Part of a small language model's weights.
Size: 11 layers, width 256, 2 heads of 128 (1 for keys and values), MLP 704 SwiGLU, vocabulary 8192.
Training: a variant of Muon for these matrices, 203M tokens, 6202 steps.
MLP neurons of a small language model. Each row is named by its layer, matrix (gate and up: input weights; down: output weights) and neuron, and shows model dimensions 64-191. Each number is 128 + 32 x the weight over its row's rms, rounded and kept within 0 to 255. Numbers have three digits each. A neuron's up and down rows have the sign that makes its largest values positive.
After each neuron's rows, "fires in" lists the words (lower case) most often at its 100 highest values on Wikipedia text that the model never trained on. A number after a token or word is its count.

L4.gate449:129143147148083168068141170125131132133139107103138102127174119181107170124150136155104163132111120093182137172176153074148151114132115136123060179099086111132130097152142113133117222046125128128144177082146147131129165103210210103125117094161116128155137076127080134190112136114057113121147079152079128081113161147163154150087096150082097150125131100145109176134151176125108114118062
L4.up449:139135135111085132147128175172052098146099145167147115104162108114173167071115108124085150127059184109080123111090163122079137176129147090161106148145169148167120160137120179135128093122118124146163147185141110148067066105032120137135163125175130174153106096117156082130087161118117104116131148146153116085177084047087109095124157122106106106196106095095107121159104170146145211081152
L4.down449:137198084169147055069058174143145091158088151095172093122173096161201112155079082119175066116170130130113120123137155169123122128116155102172152120124159187159173122140184161143051210146160133170116098076156156065144160066111090084088088152160133159130104112119145185182169166151143148114102104120059088167229107119126148141156132136155112072133106158084135145147052126110117166159135
fires in: "to" 37, "of" 16, "into" 10, "june" 5

L6.gate29:155106154110079174120097151111145155107108132185146116084101152161165131127111101122132112169153129066053090115104117181071117173101177173076095102121147063106150135112126083189110126088129134098125091158147147098093120131120124147122135123144150141091062083145147111137114138144200058183125103109100101074103156163084114098081093074148095108159151103160100173150106161140100085079140
L6.up29:128146133101082133162133110148069172149141152123146151057085162173151145107226119173145164110138169093120190120071122181127139118152154113151094106134181096121182108141125135165126118153136073144104149174076071155041122114149080046122102127131067127091092100086115103112158098190123111122100136093108127159083120115086113081084165130144166124090163101072169171147144162159091113111176
L6.down29:080123144088132255137128131139086144149105062122120109128129079145104058114138138134125112184059147142200156120144113079178152130180071105146160132089082124122076100157136142158097143111161068175089099173076121154106159147188072118122161136130105089168104158124094157104115152117094085099126057154167161128096104105176097052109130108111149186124101123135084116092153142104138120113124
fires in: "s" 38, "the" 25, "her" 7, "of" 4

L4.gate466:157138100134082126163152158134119144151152096107136138118193104096143074104218080079155119105084133201118135135155159106114172157075138110144182087100140181161097176180158146158102073129144102179165117117208161128173105121126126122122139139137144126084093124114120112153171096133105112142134077156102104149201149145134111082180145118121132167099145129105131168187137139081150113064153
L4.up466:139143049105115120174186141137108167087136184124129071091124107108071048133105126148132134157115090105151126127122180125125138114122123095105208134135124100160064124135141126181128127153177154151136104103123112143154115091123111125142115152136126144120116118159169128083132051102072163084113108116122152140126104072129069199164102117094150090140088153130109142110094124114074151151110
L4.down466:072106113117109082166149163134129080140175102138098180119122078118137145147202148064122116157082149223166170106140167144063158148118137089133167095125151137181138158152142099123149125141123100156134116116198168123153104159174100162088130131076104076167166099125116115137137149147133151095139120145153089160204153195128062104201143140094146167113144165114107162184183109123173138123120
fires in: "as" 90

L8.gate518:127162165079165150161105090150120130182134141072114098122078083108115138085125141105105165173121140114145134172145071121156129167132113152081074167079148169091132055061174162076188157132112120167141156136094138194089097123114161159085185093113083132081105067121140185114189157161137117143120159082122102112089099217094170140094165103172139163081090176149136132119123094106156146104127
L8.up518:140106141115134131112094114104086167118099145093179087140174156126077091055129099092116131137164193124119153182153141191135200096138082148131141141099107096110127088213129153108122097110130165150147160113133061156117111148111123154181036110131156121086150114118084159102116116132101096139123150118118080089028131128144162110102140136125157109151088139082109112110080135135154079090111
L8.down518:105135092129143098136156122151109159142198139153110128161148140074147152146116102138095141115150121129118158156085109117122122165123052165146131125103133111112064144153156077132133174160162118157152144103137065173206139098117129111122200095137110107178155114148144138109122116082126110090123183177127097173115124096129161114149086140158113056138103065153072105114141196132141127125143
fires in: "of" 60, "on" 15

L8.gate386:092171093116143140163134174192172127157104144117140165097104116128153083133139099096185095143118097112139131137127126101184153128074171138152134102104114183104099172136110215097120114082158181138136157201184157129148162069100141081131147082173203116108150085139187205142142154133103166140114115098173135126124050143116129140126121144121132071142096136172156114173160114128135070124098
L8.up386:144136138109118130139151150104121131140145122092124113067148095099090120141126099166168095125053134088105123123076141123118169153145178062148118098100129158141135146113126157112114103098127111114105163158154128102148088118141144126155181166107153120142138119113097105139090145103071103137129104111179079145115094027157193151092178117133158087190169113125153087156171148101131086103152
L8.down386:140143162090145194198110161090114092040183138184141122122106108123101177097176148077132144099125172115133106104183137063117167108134139129105129154108143176095120154132132117174167099127171152098149134108122110110092140122092132106083142129152080090144159152078126175173106145184167134107101153158134166107131166166117129138093124172136172146108104127094132144181120154082181112150123
fires in: "to" 23, "against" 9, "in" 8, "a" 8, "0" 4

L6.gate249:109119158127108147088108103138130134091104197124122075147134114052089118118087111064157133115131107138178057136115090152143156149155208125124141148098111140194114097128168082123144135117148087159121140144150088108170132111129116169155139130091034179188154092116171104171160128086151138102075123129160119138158145126098116058167116120159134091156126109190111215165093134157163134096141
L6.up249:151178060148147095159113155127059089098132108089120107124151087126107130059115072166180078152148094140114135187125134154105089112111173082119109180179162176168143110145099070156187141146132115159159156124155132117113163106112080116154121113088104126110110040197121134112143126087138119104164098136085155127137117179091127113089134160110100150109073122163146139124113116109183123099132
L6.down249:110104112097093153142114159148091114038106168135120134115115154117105134131108152063169166131109148102169140143151092115107157117127210142131148125141077134133123131081144100163146120069088198078123091098151144118220084135104180108118209153185110103085177140187090091158130127139176157101182144141105127124214140141094143090178151121187145067152123198173088177129081192128127175108162
fires in: "as" 64, "about" 12

L6.gate298:110063132165055187140064160122124127128067133145172086168138090090147108125108115149152163125175165170216142154115121143183086081143127154121085116088070138143181127149088125113146160137121176160102093151115162100128148111168147147174156111115110110144133109117155106151129157104109118139149118132096135158113126148104094140147163103059129089177123219193099077123155160181114113196141
L6.up298:122151174062132170104094110130151160122102173124119110086117083174097158057110137097190122084137104068148173086107122103055135140111136116143141124092147112199118117152111139117098094158126078177131064153153144113150185038150130079104131114151145067147082113144134163099157126133111105105158094122147121142118158122144113070116167140138095143122117161064132150099144075154099125115095
L6.down298:137151198116105255153104102133127087104162127092161153077183121119101100174147083119100153153142152117113136149096143093108154168105126154143132150116070090109124111094056130104131186109111131105135161162093133177066178151140144147146122127143164105094128150238119090131117094156088126152088037145136135165120107118146124172107132110148125112117150132108097128169064130069079139087133
fires in: "a" 51, "the" 28, "an" 20

L4.gate399:086137085092088152139129136147089132158102141106112134179139119131132094154115118081082079199085147128055067139155078124091109117079083106150165123122145149139116177098114141105125150144146126072105156104075163169163169104147139134140087114143103175079165137133129121125124109165186085178106048161135170156092165181132151154151155150089115109100131142155157156144161140120092159139100
L4.up399:114112078078082101072103130119164084155132133169147115056131142078131131064141138075130082151130132151147135176155170137144110129096152157153094148123140075163134149170181163082147184110092103155174168118126094113086149080119076114139114111094111147091155116081132140105152128093122141182140116118134138129140113147121132180092166147135131144192114177103134162125101115169110141227097
L4.down399:060111128149120156168132128133137195084095118093105149095134155130106118176113150120144074176112146104168103106124116112149114150093143094111180074163115171178122176161129134177078115124147131107159124159161180157185063117193108143092106159130052136098108144140129115128114139139135106101075121136107096111173157195145097132114119180113088178097139162098127122127134117095115140100142
fires in: "and" 34, "while" 22, "whilst" 5, "so" 4

L4.gate109:122166173145161198109146189126109156098097147099104094131094116108174134094151101185126130169159100111103151161170075090106124173117103142154132040169138108104126084154088147157162064114095162102153154117108146115181115106103142148146192067168133080064116148161137187158159167098148083086131113114084118092147166193097185151117098120095118118112081136119155132144153103076146128148103
L4.up109:142115163109146110149189167135130173096091123154101101116145197101109115145179120195103153127089145137056127097138120144090107104163122200120111106159147106120054115140112130084140061136156118061138097062123102132083133087087091147133155140128155101139068075035108182105100186178095102188138132067105096092068126139104102108196119099133128149150083129110181107133146156118089144176101
L4.down109:090102081160116136157069162137058145126161131090125099140134113155122091157098069104151105160174129148141100118105102121128180200131145126114098086078100038129155118089149158119114145088151161185137148110167153105051104166149126082187093116132097132171173106151089120118141139094128120148169118162186117159155078105112137127080153165138186127151161112105080147125114191153130123147137
fires in: "to" 19, "life" 12, "from" 10, "in" 9, "family" 8

L4.gate433:159116083136102192125164123174100131140141202112130062096142111182083103125122176131119116141196113079179147144124160159085142147078126138143127121147155170160109123121116142160185190134094146105092210187077090160145159099129123158152123182128149159121131082135122096064069150129121153132074143165105112157124098064103131166144093132161147076217086102139120167177094115105136111097123
L4.up433:126108157127106147137142121113107176149112162139098058147157180092132111098130188130104127108141115110088092114191173121120167129114144199127085093185138162103061133148146142119194125166130133070085160091128152133168096143110099100138131119164127141106140117031154123081119145110143133123196152152113157125126120108165125182168165128140154111136121133123106143209148127106121068150135
L4.down433:128106116166130202103136137124063072143122113097124112103148115168097133133164152096148158166157156110168144153066180167073123075131173123108146118219074155158134137160107120088120134159166162174105176158099070131114137076142107119139133116134150096094108125124122096094101102147111138144095117154122085103152128144104138157089123160184206055173118093174138134145116128131169088099102
fires in: "with" 36, "of" 31, "for" 23, "at" 10

L7.gate470:125112154090067099158115145109082094123154162172095124118162142082091145107126123136056184125184166093075139129140151153034178082134194145116115127125106104147111136152128106106056134091146144123158172138164164124079140121129169128113159126098097110131118124113216121152148109145148089118083146146149160134140131098120110173174084160096092085117131118078075146079099188123107152176090
L7.up470:160126157164112122218141175129098119093111054130154142127130080114147142154156133167142132099113131092114152120090092109055081053139107112134079185156171076161096128060160134019160075134134165104119115146139128139111115130151144100147121116120084163083142180147145130155097131127094120136108200092150117108120126155105132103088174120141122143150083149119099123185140131136074133089098
L7.down470:117170124132076158085107093118098062122190217136125091050151130122108096079132165168147162153159079131105130122088126101119183118143080156112151127077186111118143156136128203154089136136164143156152177056144164126120126125108123152161153103080099148142140148115097152035161140156158158138111160075113137142075147084079116103132106152101130164118128119120159220156183108121104144158096
fires in: "to" 18, "of" 16, "part" 8, "first" 7, "than" 6, "such" 5

L6.gate44:153101100190150219147111107141123094119146133113144121116162125093131176122115172129113137081160135145086131089137107111145082049083129120104134147108083123127093109140116112162128143092131201129092191146143072179114077124114165064075112139110127189106118150140156106110145164121072114144085067123152194150116113124132105097119142108106156138122152180157129120169113144124133141177049
L6.up44:143102169181165124157080142111121084134091123162097144110145105157148173137124139175116119102174140126142155088117129140061103052123157151143105203153128133140047107066098117143098103111051175079121123090114123187153143173114140123140069161147134173101113125127114125148117178126107117156187101109147101112100105129142134120134087128134125161132055136132079130146163130063157148126185
L6.down44:086190099109119240082168111123134153144150143108184123177147182112106083133160133129127122184116176121080106168088103121153141183158116108092152090100090150134188143196139141149114119171106125164114115211176157120110035081116144101074131113146092133059106075130125142151161097052118141091115157119086155136141123146122135117096184115092121097150158107093159210185117185139137073118078
fires in: "to" 15, "of" 14, "on" 12, "in" 11, "for" 8, "against" 8

L4.gate469:125206112154160170114145162131151061126104138124112148154112135154098153103129134134083102093124156147168135087186137111125176160119111100073093131168140147096083160115144121165165133121128132124108073124112151144160116137192157130130153159109132159123142051129091109072229131108162125111126164102066118155150162182102125142127082182093067130150125132178138025109072159104136133151164
L4.up469:124123114164121145141092137111116110096091150135131162187108099165128119136116078172170119154157186117138102143163184113156143186168133142039119124133172129136084141217076130147063169115152142153097142116161125123097080174087128135160106137112100167085112101148116135119166154150100177150144124129127107137153133146105089085098139123107148125085140082126137117088123146124136088168135
L4.down469:085095182075156173180118109138140103121134113110120190097095136133113097100123144099106094150144165169150157146114145161143168170108120130076123148151132139096141128080111183091158198112113113151170082134124106136164143103133120158135209161104102122123156105108069138116174155167118175139113155141107124141183115130133118152114111221126094092114111135188150098131122127081129059150132
fires in: "number" 21, "name" 14, "age" 9, "office" 7, "birth" 6, "place" 4

L4.gate265:097102155104123162152114153107153093150073141171139117183116114097148119162098103091145170158158171143076095179125192183113112149172094105096179128093133058124150117151195121120134096136123157105150159165133101112086131175160123146138127135104093104144098109197136115097176113150134143109140128086153116111104133067059146146111121081120126090129113159124102105149171107113105134073087
L4.up265:093131111115073129167157148157109076115098107167171168128163130138118148075123128104149153127147204143135143209137131149118119183152109062142175090180165126094171087163136078151081077161091164154176126136148097078105089122075117133145096180079133139134155115089094107084209139128131196144167121108145088098154145088170145105131090120147151129140134143108047129067085137191096139113096
L4.down265:106145162118148158116113135189167099110137139181125147062067078125118101120117157098153168108145110146104112158070113138163150165109130141135151176134134138162081140143149113175052085126171147119117119167124123121117054139096113175163141124092126180066083150125143157125187162124145128098112042114163124086204097089127166160091102087184121134098069102111141121122082143037169146095128
fires in: "of" 83, "are" 7

L8.gate319:097092155203140163158193147152069146130095102151081135087046127153147154122117179093112179114155153097140102180168128142121144121164100131178098125128100160112073100202108157109086094158082134154138123084137085153144139080104140150145155175101098077148096131167189091099161146092142139094116118122132099187103116113133113084131109158078140114120114141118110153136128064114118153150144
L8.up319:173093177169158138090131195147156102089125147102107080167140158113077059096082164143097123108171150178133120178120137188191180171115123172108184121082115170093141101138107137140103182129143066143117171168126155180149137120101119123100113145110178144182111115116120119177179194129066129175109070175117149150120070130144179117063143130139120163159125083108122151133141149111080137128147
L8.down319:101090129151113175086143126155164133150140095128121115156102103106186094137169113192170158147127121050107173116118106125141128109149137079136103084162163128129103089168079136141165116177069136145147122128125058133161228068108082132151126135105107156190089139143156104123122137080148063108181061139117101109079130130122190124147067112128139106083177096081150147073126082121184145145131
fires in: "the" 74, "he" 12

L7.gate420:130150170117166081124133173116110138121121161135143121153138087090097184138144165158141172132092106153122035143181175120146146135117134140098135054232130147127143150102154156111157104101122136142146134121126076137111075117133121105168187110100126104121166116101117161127122190157147086134111190158099111117140113106053113181164157136112117056147139148125137139191175149161046131167122
L7.up420:139089163144139109133107147094154108101102159122084063105144067177134133103183124111176134083172149143122168161157099122125107140108085167111116167109152147179119115166119134123097122101150063043149109077191151125121068117108128134139103143133106135123102118160098158115208058112153115131104138144144183133104249122138117160128121148166116140096146056115142129111120139097096134108055
L7.down420:121123145083117114093238088129130151157160134087167129110152129105125136110109181112142103112167119139128149119163089172092138160111104119157105127141101154128120153129163129145211103117141063142071145157159169118132164132117084115106132097124081146063125062096067120136144109111098135142092120140120112146105126093132105139175146052083146173080161196097060127101120158147078130091122
fires in: "be" 17, "was" 15, "were" 13, "being" 11, "also" 7, "with" 4

L4.gate261:187122125120101151137125093103114110085138184126160128118142114041114125082173093114133094143093094165128090114114146164140125116119149091060124132118152096126116147146157137146174150155099128126154108105104094167216076145167175151157086168145134038107074181147101142172135138147132127134078161147082133117118176113103126128172169168205129103204193108130108171121146153163116070115141
L4.up261:134127089099144096112119118114140099084090102145106092131124140105099128151109156101170083168110092158122126160134119105104156084109149140099156180124173101186129105117140101115148177159148120168124159113063133080178124175145150114134069189078113092208173174123074141136078102118190178121106191139089103150164126149109136098125163141169148091115164075132116167129122149133123124139163
L4.down261:120088088115144088111125181122136154085092099160076149151073189134169117120133148123167090126152007083090167170102154068159109084150086165121121184094187160124161066114166118159096139122106158118119108135156136145079155158139133173075101163097153084148161119158139154100081087064123158137113121115120159131135102146121126132141143115102135109077144103100132140145160143178120117142156
fires in: "of" 75, "flying" 4

L4.gate624:140137109168141108126173096120159148147097114177132097104068120120122099096097105080111157115183089129148169116176133128121121128131187086102160101197162118153103105096143112172119099125078095143152142102145134106156102121175122137142047109106097055139168173067163132147190043160142108122109140092106147144101160154126070139075145173124054181152134134056156183076104127155077130114070
L4.up624:176141146169127126068122083107111131094168108174087143136161119174061104054110123129079086142108126139096146101141146119152118108101080137123151086095155166149188098135159100155073144160175076138100115159124091091118102120088087093128096126118150137105120078143139132133148135183123068099121156107064075130118062169096148158171130144119122124134094121159131086158115150109140120195138
L4.down624:141091162087130075083108103130169178111162129121074155111154120168149157054133109106085141218169123079139195193112103151135153166084163104150146125147170112109162128041151110138111163123192127136150109093122123150162024144101124097113124099125133128125044112106103114177145124146097060142083140178117085176128149141037122130146133167096116125111131137105101104121114121159076119164100
fires in: "year" 44, "history" 10, "biography" 6, "years" 5

L4.gate179:171128118047063160160136143137106067086153176137147103130092126077126145126124130154142151187113154136108088186111092120103118113110119126149112170115145105129152159179081155166098093154113092077105113117227151149141149156103135084148077116136125127120121151154127119077156141159148121050113147131138132079101147132148126149085086129105153076182131053126153172073112109143134142167186
L4.up179:156125118098156118189129106131115142129163134125111156175168120093116133133167150130177116148114203091083091182101074085109137146132169190139136136124178156101188139199098112139140104162072156077113112088112130148145168192122058159068071097117140118165095126150087121078138130186153127151108128177132124118156100181108102080128098102102189135083158115144149115126104146133085160136101
L4.down179:155097134076158131146135105133146088101126154140091146144170129118197119161129175131142111165168148105157109145099115146134107123112141133170085164133114101087198136171127135132148132180076162108158130107154102207115162150089134144130131110104126120141118169164089135069118118157106086111120083219107078113105144165151138064094126113139158124089126130180138108090181099119146227124118
fires in: "south" 42, "north" 11, "southeast" 10, "central" 10, "northcote" 6, "west" 6

L6.gate505:107077133153139148128062121134150121166083154123168115153143185142159124110117117073165113145156163133131111166082123149209119128107143103113131146161145135151064136126171136163129136136120149096180101169119100154148146059118158132104088098095197102151163112166132158133155124163061158098103141121109081164175100142114128126153164156167127162100083148131161095199153155076105099100100
L6.up505:119057071108199154136057157169198103178077154147198154163145164117149176071140121163129185174052196151147161162086059161117147104119161099137097150116109112114159119112104148184148156100135138116161149127145147173208128135183122142155081131156189119158121079155094123158192140184112120114112114151132155128155162206122109131144121136161164148108172161106154129128171113128170127123092
L6.down505:100103135160112163144152146178174113141131152193116101135118146150104129079097124132142119103171128114152142122149100161120158113130145098132111106103072142220067135102127104158193076157174116106171146071139116154179118133107140189132142105143169166072157155130148096137129131128144121090166053150170106141153123112092118081138109128161097174096111122142062123162104080139109143136123
fires in: "as" 84

L4.gate160:115136143115143147145090114153101108126056117109161161083091134097118106071253088132141129174093151124192155132160134124132145081104103091143115164144065179125075156134149076098149090159085064119129149118150150136152171140124143066121147169141086125138085155157109121133148161101125145067122092149138116138194149146114109141157127088101208100106134152101113186107156124164149126142099
L4.up160:121182108134141125188134126165190097108168139129182107086088138153115163122079125135101096102178155112178136122046123148119177084148157123069089131144107189168099158096138087071143152121124102137065075136127159156114118151127181145123123142123142084129134140229107146119146112120124163120093153156188162103182038159126111157147100174091204128099130196105086152122175101121154145182118
L4.down160:112159081139168131139131128139159138087098121149118146123132155150073118120099165135209084187127153129169129092152130160140161092075114096133140131123075100084121109157148095049088078164144179090135140136166162105152101133157125143151167154192121091164160105091154119104147184133111076148118098112124107165205131114150137043181125111128167109157113134147108179135121121199070118116140
fires in: "as" 76

L8.gate557:076125138120214077140148170187118136119128134172136143115156070044144141111140140107146130138149143145094166153159136108168141122109139179166096124145095184138129112128177149162125130035103133172133158093180144092114158134170110096075100070147154117148136078158151127110090082176157095131114142077088121176075149111098123161139158207192135104137107100145079172186153147190153135157095
L8.up557:142142058147111163144132147138112134148141121159113138106084114165147135131072119167095155121161140121088090034120142189120144135121097160089102179127137140122092151132080164121141105115112132122190086093105092125109102127050089066068158142097165183102088180135133174091154119082141159178128159139090095109094159076114135077150067138130134111136096168155136197188127098121128108117131
L8.down557:169130106142074162059159124147111162140134099128116077124192114156111175116154102132127096097121096061172084109084205155124097074127149111089117110177108164119143123122132089061115128087109125115145152128111123089074087149132103084153086082171130129075085120090120087115148166111117160055158142129112125110088155150114166121114091168119049129140102156124099121100153081124056096103090
fires in: "was" 40, "were" 23, "been" 11, "be" 7, "is" 7

L7.gate27:105149087094125106065074132140097215123101145156118162174156135135118143122127116110136140130140065134132160080105118146175136121141146195116072119144087159163093139141125086118110071187127090172184169106138191137106110099160121100144103072148094157139123107094103187142127077172104170106162064092101080111040133111149065135115110084122170171076118067122167211126110101163185128177149
L7.up27:124094135087076114097172083175151143100128138164114131126165162131104154110091108141121031103106115155164103162109083127054115102161129100124170111117163097118106159153134135091162112085143104111151119119122175102117107150118115124111109124090104132138078076088123134155128121194072138121137114138151192185065123093166127147114085106122169145117172088175153177121120114144146118168159
L7.down27:118091124177101056120141139097108112094133087075067117142122123143164077160148128106120082039105119086055122133149090143139148136080186087147129140158075135114145171126101172122094127098129118130114156080137134140077090137100123101069162126148123118118095123186135143134104098146135100098116139124114124184157125129075115170130148131136129088134152121128201082110145105164161147099165
fires in: "was" 68, "not" 9, "were" 6

L6.gate666:191167192144117203121119088158096179147110113108092122103119132138100107153108064154142111135128101127159116118086152124088062161065126138141113083094129111108111153141168197059121159107156130148104167132097171127127063112116084107158126197128118185137128099110113107120097096093139103093160142099081176136103127126130113147152180121182114130175174088125100155196153129149172104096134
L6.up666:192167148095174105151089176155134089115092080121084161082133141128117103141106143101145100155219179146093159134129136104081102114109132086100081126120148149109199125150167078154200127174131078141156123127100162124109168151078180109100142148085127100113121208164096089140166116107150112116108175174075064137117135129185156089110105120202124148095178182165104138124147143142112123156174
L6.down666:131075102115137131146147112112117110107096105185142122160116113094116134139129147105149061068134113142192106173126104129153156081170125095137143124131116069087147102095185129125131127095153182109107140105128155127163147103115142092124073155114104133149153154115138187135150159131190139126084108084131128138076132152130114168105153075095162137137160173156169156181105111110202123118135
fires in: "of" 25, "the" 21, "with" 10, "to" 9, "in" 7, "a" 7

L4.gate329:135111141076120138163070160077131134096115225086169111090169123149168118125085149105081123099156123147101123101121162109121151121141075109148071154140153128152116054145125132162118129121157084144101174127119168159141143126144142152097105238181105148100117096135138103095079114149111098102123125144162114152153129094164050165160137131105141139113120075140145202130116143147134136111106
L4.up329:061142117148113140092170111121120094106136183110104109201087102119136159095121153154140079125152118148105119199094184154103118117167099185094137112144121140195121148155084155131119139116100162062120168127089147166182118116055106175210116160141084161128114105138213144132178140110084124113086149096166174117162121118135175112159078082106168167140059143136105140137159074171107109126141
L4.down329:146142182115110185102141123133109123189177158175092171046118165128171112114128148119133151148134103119083118151112173124106114171139084117110146206069135103149100108140157097200127151168168134139115143140223105117105107144102090155120109111124139138130071140132126137105123125081145113100134104106129102131149123152163070157138099161167137121168130092094139169186067124144124064172121
fires in: "of" 61, "august" 7

L6.gate293:153110124180120159108095143110145152134141131072191104129136089090101198184161117151139176124177074119078139152085185138157118186146117113121122171111126168109123074128140103171148154128105118139114113154114168120187127157136087077131139138140145117134081113132081201127085082125059130130140158114100070116128103018121158154162160117172211146121169132171130126121156179112151099171090
L6.up293:136105111119094149124143124126120137132153113127117069093097097102114106150116149152168145103193151102114142134159101115099089155162131134105134164116095113135132115085099097116128118145143147149107106097082136098199200129067085149151084163062122134127157151155072122126080131087138069113081150205114128162130125106168053129168142185183179143065113145081128153140114156126121124120143
L6.down293:109132118128204148072095083110131066097097154154146150137125145119155095095136120091181136117129099134195079094092099137147131094152096132081082137101102100091122181128153133067115116108142115110136074142067088128181074135138203143075155123141180154148117134204175154139094118153135077126090148105127086163170178135126073186156121139118137142094106135132149134155138082135127101137171
fires in: "of" 55, "openmindprojects" 6, "reference" 4

L4.gate540:110125152158155172128122135145085113176129145173182186156150066147100185134097096101171107116138077115105194144095114140118109166157150154167126123132128089136117145139064098094157201067178101132061165084113107188192178158127171168062111120201105152099111156147152127112134155156084151158152110136116127149124148121192078120170083132100110118108113105115131131148101146127142125104102
L4.up540:161111113160095135103159144135124135093148135128137161154115155129148185125094127168171113135111167084135187099113129170112165142151158101107102112122134098147112120103087090150176104096124125170070134113155112130140140107094131128128142142165158148138134124116119115092127166174087179090111085095108145121183066177064068041138176133098170184148140145080113097125149113163145158198151
L4.down540:056178149113103109174144124122114151162138107142143099125187101142080079135200126106107119141129144178060135155148119157139125125114137083132153143107166146116141127152190114107073145095132103100177187099164108086140118156107140092098141078137094130074115096178145173143133170134183054105097114153082159158089164083155171153119126106114108107174122172136127189096118110102146086071148
fires in: "of" 59, "parser" 4

L4.gate326:125067074137092171139120129108133133188096160110150141144131147142113158186127172131175096174113150129116142155142143124095120113184162137171168105119139130101109162128133176155190108087190139132138133144135193174168144090103172202116118188137119203114092104109141127097126117121142091149141184169125096118174112152154083086173108155123224115173074136179167147163082110167104143142164
L4.up326:134111099080112133183142124118167155110178123056134115136099093161102064113152118186160147138132163059152196135135133145138101130172162121168129131103132191054128111104155131113172115083218144151092174140121128185169095144117126123110125185193166150127036188077106102105122125084100106127127088200105078133140161163134127149078163115182118104142109107164163151103075171111148138101113
L4.down326:142099105190138208164159182160060141170113158132149110113158137151086133130132082143145144126123088113131102088104124138157200130109144122122079118141107092144107126065088107107173144147109143123164151120177134156129093052106140140133144116171208101134099087080159120108114102137150130142113128145083097127118161129205175075109165163132148117163070077139177127138113125088154151137116
fires in: "for" 44, "from" 13, "by" 7, "married" 6, "through" 5

L4.gate615:158100146102125107144142164114178152079071182138111135146086115099154153115053185090096146129164149121153140105130199177123158089135135129183123189207086125222129112106150204095102128108114062119113156142123144122109080154128074147154067167120076132169096090175113127130031152120108087080098092127077123164106123095133124145135063147102137144153145147227089122095085125071097116154056
L4.up615:101086111104074055141176078111129150103115165069149100151141114134104117035137135067065133084149141141201166131131166114115173140129132113109132152139115131152116138092139123124143069150156036067141165155170148139155096076151085138113104133151147093097178109146118108130091107109092201191119162122088163188107111159108166137116072105115177167132121130141138155120109158158107183128151
L4.down615:120114116165123205157162151102091082132150170093048115115139119068134084112195149139132112101158109165102144103101196171098164147117108132155121118110113134159128146082120158080150130175128114136153123113150162157176100149106138097171116127108145158135110157147167129111199150161059157162106139155062121149165165097100149147242195154149161131166126122114134146152075197072115183132132
fires in: "later" 15, "was" 9, "is" 9, "of" 8, "currently" 8, "also" 5

L8.gate228:129115147121106180168103169140119109141132145073130121128080181085115141102115165154116153173142167129076165078112130136092151116139196234147165139096086086126121109157078118175101101065080104130103223075107169160141100165093163128116146103143174144061112139081122150097171146159100083122121133123156127109098120149114150116118123165144191118141130081095109173199149159088169168171090
L8.up228:114175147180151169133126159138098160198112139138156136131084213156139163160102124114119093121083102169139139138127169106088161109163132222102108116185112139123110158161110194144151129058095134165162123119105150109157115131156151193116154140103137125128137161129168130086112094147186153156130130099149096133116089141122126152155075165042144139158075123170109164140124103172111177146139
L8.down228:137122143116106255139138122186158144167116189136162132148127117148117157117124164095146128147153106115118084109080140121135089176100137073141112055129080141168134152097183121166111133113132080201049120147135183116118075185146153129169129151118165105122068137104089117098120165152158088105145147116169140104152144099175156100132167138150152127109165186146089151107136187067061171144125
fires in: "of" 18, "to" 17, "for" 10, "on" 9, "him" 6, "it" 5

L6.gate652:127105161108125155120104135126123143092140063154106157137064083121103123113134076097163141143098130126147154147068051151103167130144131128104095124109141065095161140120106161122137095121147129126132156152129172117089152175057114128164123147085086107132184108106180113142077146147121134072116082116142112162040121179144115133096119056083152090129174141124132158165166116110134094095128
L6.up652:188124203124093104065093101147171111124106146095131149151078122139098168098110075122097097098148188122132104089120133160136189125110081176105077123081149075103180127193113151120152138159121083116186147120145173166081131109149158157108106159125111108149152161157143091179096140079123150094098156153165110192101113192101084093133130122122121095075201099166107169105090153156173123098151
L6.down652:119112143129150227129123115143120143108115119108087125152108173145092098132158089134127153153160160183164193183130148166090080042119133158135140096127099118144128097142141130144133130142197125102110103126077162205128169192123154120172081125146109133054085122107160115136141139130136097085152102108129140105122099094090110129112132109135120096049117097072126121104133140082106131147100
fires in: "the" 55, "his" 10, "a" 8, "of" 5

L7.gate110:151122151137145092101124084118108134096188175156179187159151154126098135167122017116159095137159106158187167122110149100160123085157110084090115067153122118089086070151180126103124112153142117104134134151141093172101178088152140078161133125220160086139138119122135107183115099137119104125126141118129122139116138133084116132155175123068147136060120166103169127096107117133095129122164
L7.up110:128136127110088145104133117125111110092185092144123161169073150140119132126150123118165178140088132144172237149113119171135136128125121123115139073194145159117162099167166082147112095089109076091103133143101169168104159135147124123125115131119164158122116084111099094190111192162161046161137120068115115164119135174135098078070082159129134133088104137116149157110104114146126131109134
L7.down110:079134152072142203082135077105122096191194146110136120128143114132162127151151104086199126135157121142142129157105115161146126121094151168126078137112147123095105134083082112119143137150149096190096120127107115122087127102184131156142129122051129150090100155136072118155126138078167056159127121073131121200162144173167129123133138139132148131176099110094137168168073165121114084188117
fires in: "year" 14, "time" 11, "days" 7, "period" 7, "years" 7, "name" 4